config.yaml
head_dim: 32
init: "normal"
lr_head: 0.00561
MLP neurons of a small language model. Each row is named by its layer, matrix (up: input weights) and neuron, and shows model dimensions 0-95. Each number is 500 + 50 x the weight over its row's rms, rounded and kept within 0 to 999. Numbers have three digits each.
After each neuron's rows, "fires after" lists the tokens most often just before its 100 highest values on Wikipedia text that the model never trained on. A number after a token or word is its count.

L4.up388:506548531425473542576408534566531453451539595499478426511539462485487455546586453513520455583495520533512489614401442487480649513524509504523565427550533485515377391473430566514479423462590465424482507570560522439548441495528551525482498588482429393523437528512479423525518417568497545492
fires after: " O" 23, " o" 10, " ne" 8, " H" 8, " h" 6, "O" 6

L2.up351:541487544534501485399524498489395560560536482517571472430530535605485551522485469508517467485478529553433540583557509463551506370475389489521430477411512489475588530486437498445445483405558504491416589534526414479481484486421498562516494491496548337549528517414420469532496515480561526588
fires after: " d" 18, " F" 15, " g" 6, " L" 6, " O" 5

L4.up331:506492626533404520534571470517509477459458530429505510512556472526457589500557463580508525504515475529478510516514530465522523504626595403529532480551548504478521453582431563438521545485418463464566513501464569439574363566492520468407442459395527485505453501392421472564576515548420512446
fires after: "h" 25, " h" 13, " H" 10, " Apps" 7, " le" 4, " we" 4

L2.up567:447486470545520478510534513578550487492556431469507491551445561491418625485539551496478468520587501417562525504558522498568467486488485451595587590441588498445457529543434511509522471493523415517524552547538449461550497482378457529500498507527475429522399570424380472486540483393606542511
fires after: " " 34, " M" 9, " p" 7, " d" 4, " T" 4, " F" 4

L4.up466:540485544512491484545583553501549544338514579522595530538518455491528531545471492427527570502576499486509522523441443430485494412439606461475487528462492451503532523448427505411416499524516539533519544545561479503455493440524540562517475440509439474436386524541470586469422510624482523500
fires after: " |" 38, "7" 10, "5" 9, "6" 9, "8" 8, "1" 7

L3.up318:603495465536505525481543453439547446537534478466466440539474440401605563477569555485477446492555463423463441462538509430545500547445451566450496509426542562610548532534504502515496553426526481401481471440578477538407413483508534560431490571478513510506510475517441563459543473494588501513
fires after: " the" 40, " |" 16, " The" 7, "The" 5

L4.up299:531585476428559516437574506552577521484578484490472502537616476473533551435674507549526455438499477492561494552505432575518442511577467477472469476440476547535523498564431507534480467501522470463476429586459389431438541484460522524415517465532495470445457531477441513437556452434557425494
fires after: "L" 21, "S" 10, "T" 8, " L" 8, "R" 7

L3.up561:447551457586527551387446427480441544504512507545482520499444429549583459456364486464502495474559554463430461538496432496619463564558488464536559513440625477508468542477500542503534520514582513429412489511525485514499525527516457512429423485467352475539437547514524546611437510535555503500
fires after: " (" 46, "\n" 21, "-" 13, " \"" 5

L3.up235:494501437653463493419414381457494417513431471623493505467436398545511507510465490458524447548501568523489519544507409553495505481414477550549453446566480502490515468515459534485597590490467439515468455530443532536489469477439524526509497374456425510502466397560492522524508521443525583474
fires after: "\n" 51, " (" 11, "==" 9, " |" 4

L3.up396:565490416541471457421531500514536477589441448491546508519549548498484549480461515461562431449446516539507483516498490398518538464496488595508491511431509504472535412408503496521438482565565515486440496502557535488455525449543557506383577473536547403611490473465357480455595574531528505492
fires after: " the" 28, " an" 13, " n" 7, " a" 5, " The" 5

L4.up108:479473458480577467393461579400506515494428437532534552426467450443610494519428503563534507455511555494475575554528530574479471508569453486515536472542576573472567465538489579473503463444398553501567459500457568514404502330525504560475499539538522443494475452483503446506532450572555536583
fires after: " was" 20, " is" 20, " g" 5, " bec" 5

L4.up297:413410514609617528509449608511552494531432483501528543489532562457551401500521405504407416479463519480488506547563460519495396434515476506521439504542505537505393439605545464481515483428510552444562481448533383435478480564563531482496573534513525465489540524456494458505496512570556541516
fires after: " c" 17, " g" 16, " was" 7, " dr" 6, " b" 5, " l" 5

L3.up7:383551552473460562483418559447468497508437460509514475520534437560539519514527514473406549462463475539551585516393522562430540577430499489402560473577449439561451557481529497569533482513453465457519500481439491481488607499448492639485557428595499537510469462453486469548494464441413524508
fires after: "0" 36, "3" 8, "7" 6, " was" 6, "2" 6, "4" 6

L3.up82:538454478599540429593587534480440523497512416549493454552488475498502576511432479534496489431561490503447505461537545543555423456485469539464540533540484405545472445547501544513488461476471480508538477425434496428502528475500518571467471540472410358624483534556519520482543514563462506502
fires after: " T" 13, " P" 12, " p" 10, " comp" 7, " sp" 6, " ext" 5

L3.up125:495610527528465466401495555512452550494632464549547511486552383428470500526590468424509568533467503423556556478502499480546490532510477551458530503456540459556503472527409417430440455395584499468541500431479454496484516521502480591563505467411553489529560544610457438529589446561526443595
fires after: " L" 34, " W" 11, " V" 9, "L" 5, " F" 4

L3.up392:521470475472574554486467540494492526514563541506502494526493465524551478578462530516476592507455399523521510519550523502402514546447554433482549361487531506429507499422475489430424449505478469536462538506448379548509559454426553539385468499447447545627593478440516397600585565549546461475
fires after: "8" 13, "4" 11, "0" 11, "3" 11, "2" 10, "5" 10

L3.up355:526495527509477550410510460442531507537459497475511485513546452571526549532465449565510452465529536391538524536455513520518503455530496566500528478446517515527472521453514641555407498482514551445542462490428489437534568432495604427492492430528495484491491554451574439516536497451503415573
fires after: " st" 13, " L" 12, " l" 10, " in" 9, " k" 4, "L" 4

L4.up134:469539515465400546453554425451507538478382567492470449482542478460541482530633585482556545420466499562460444569464501468452599599508556536531501477494495482436458568485527513431457499521396567512510599499512407479519534553446482564470471464472443564494480524421505488541420525545451415550
fires after: "2" 23, "1" 12, "5" 11, "0" 8, "3" 8

L4.up233:444459591535509526571368415549523555445487596483563591448594525565532436540472499596449517555524452520477552560515417461447524484422464418482531476491467430540478414481487511485572382594463522539557538593484485427514547519510563491445541556554426491484483510404477543476526514569445566492
fires after: " C" 13, "h" 12, " sy" 8, " Ar" 7, " h" 6, " Gu" 5

L4.up122:486472536538514557461470488450412544465364475474440560551525566456537484534479517463525520445515516451492522557463600509522457482576611458524567517424441501509434413561446485514444531547417440422521529503404319510505570552472487537459490532411544438499514504481503532543599520575583512539
fires after: "2" 21, "0" 15, "In" 14, " November" 6, " December" 5, " October" 5

L3.up513:449503448547448415516504495593486536477527568416572577500535441513554523479530488457455485525539522545478567506445484468551394466514491543562553519467503547473542451617495529495539434425604486584569555563432419449432516485524512467422588423500515402460583495458462513489550462444558464534
fires after: " N" 36, " M" 29, "0" 10, " " 8, " n" 7, " C" 4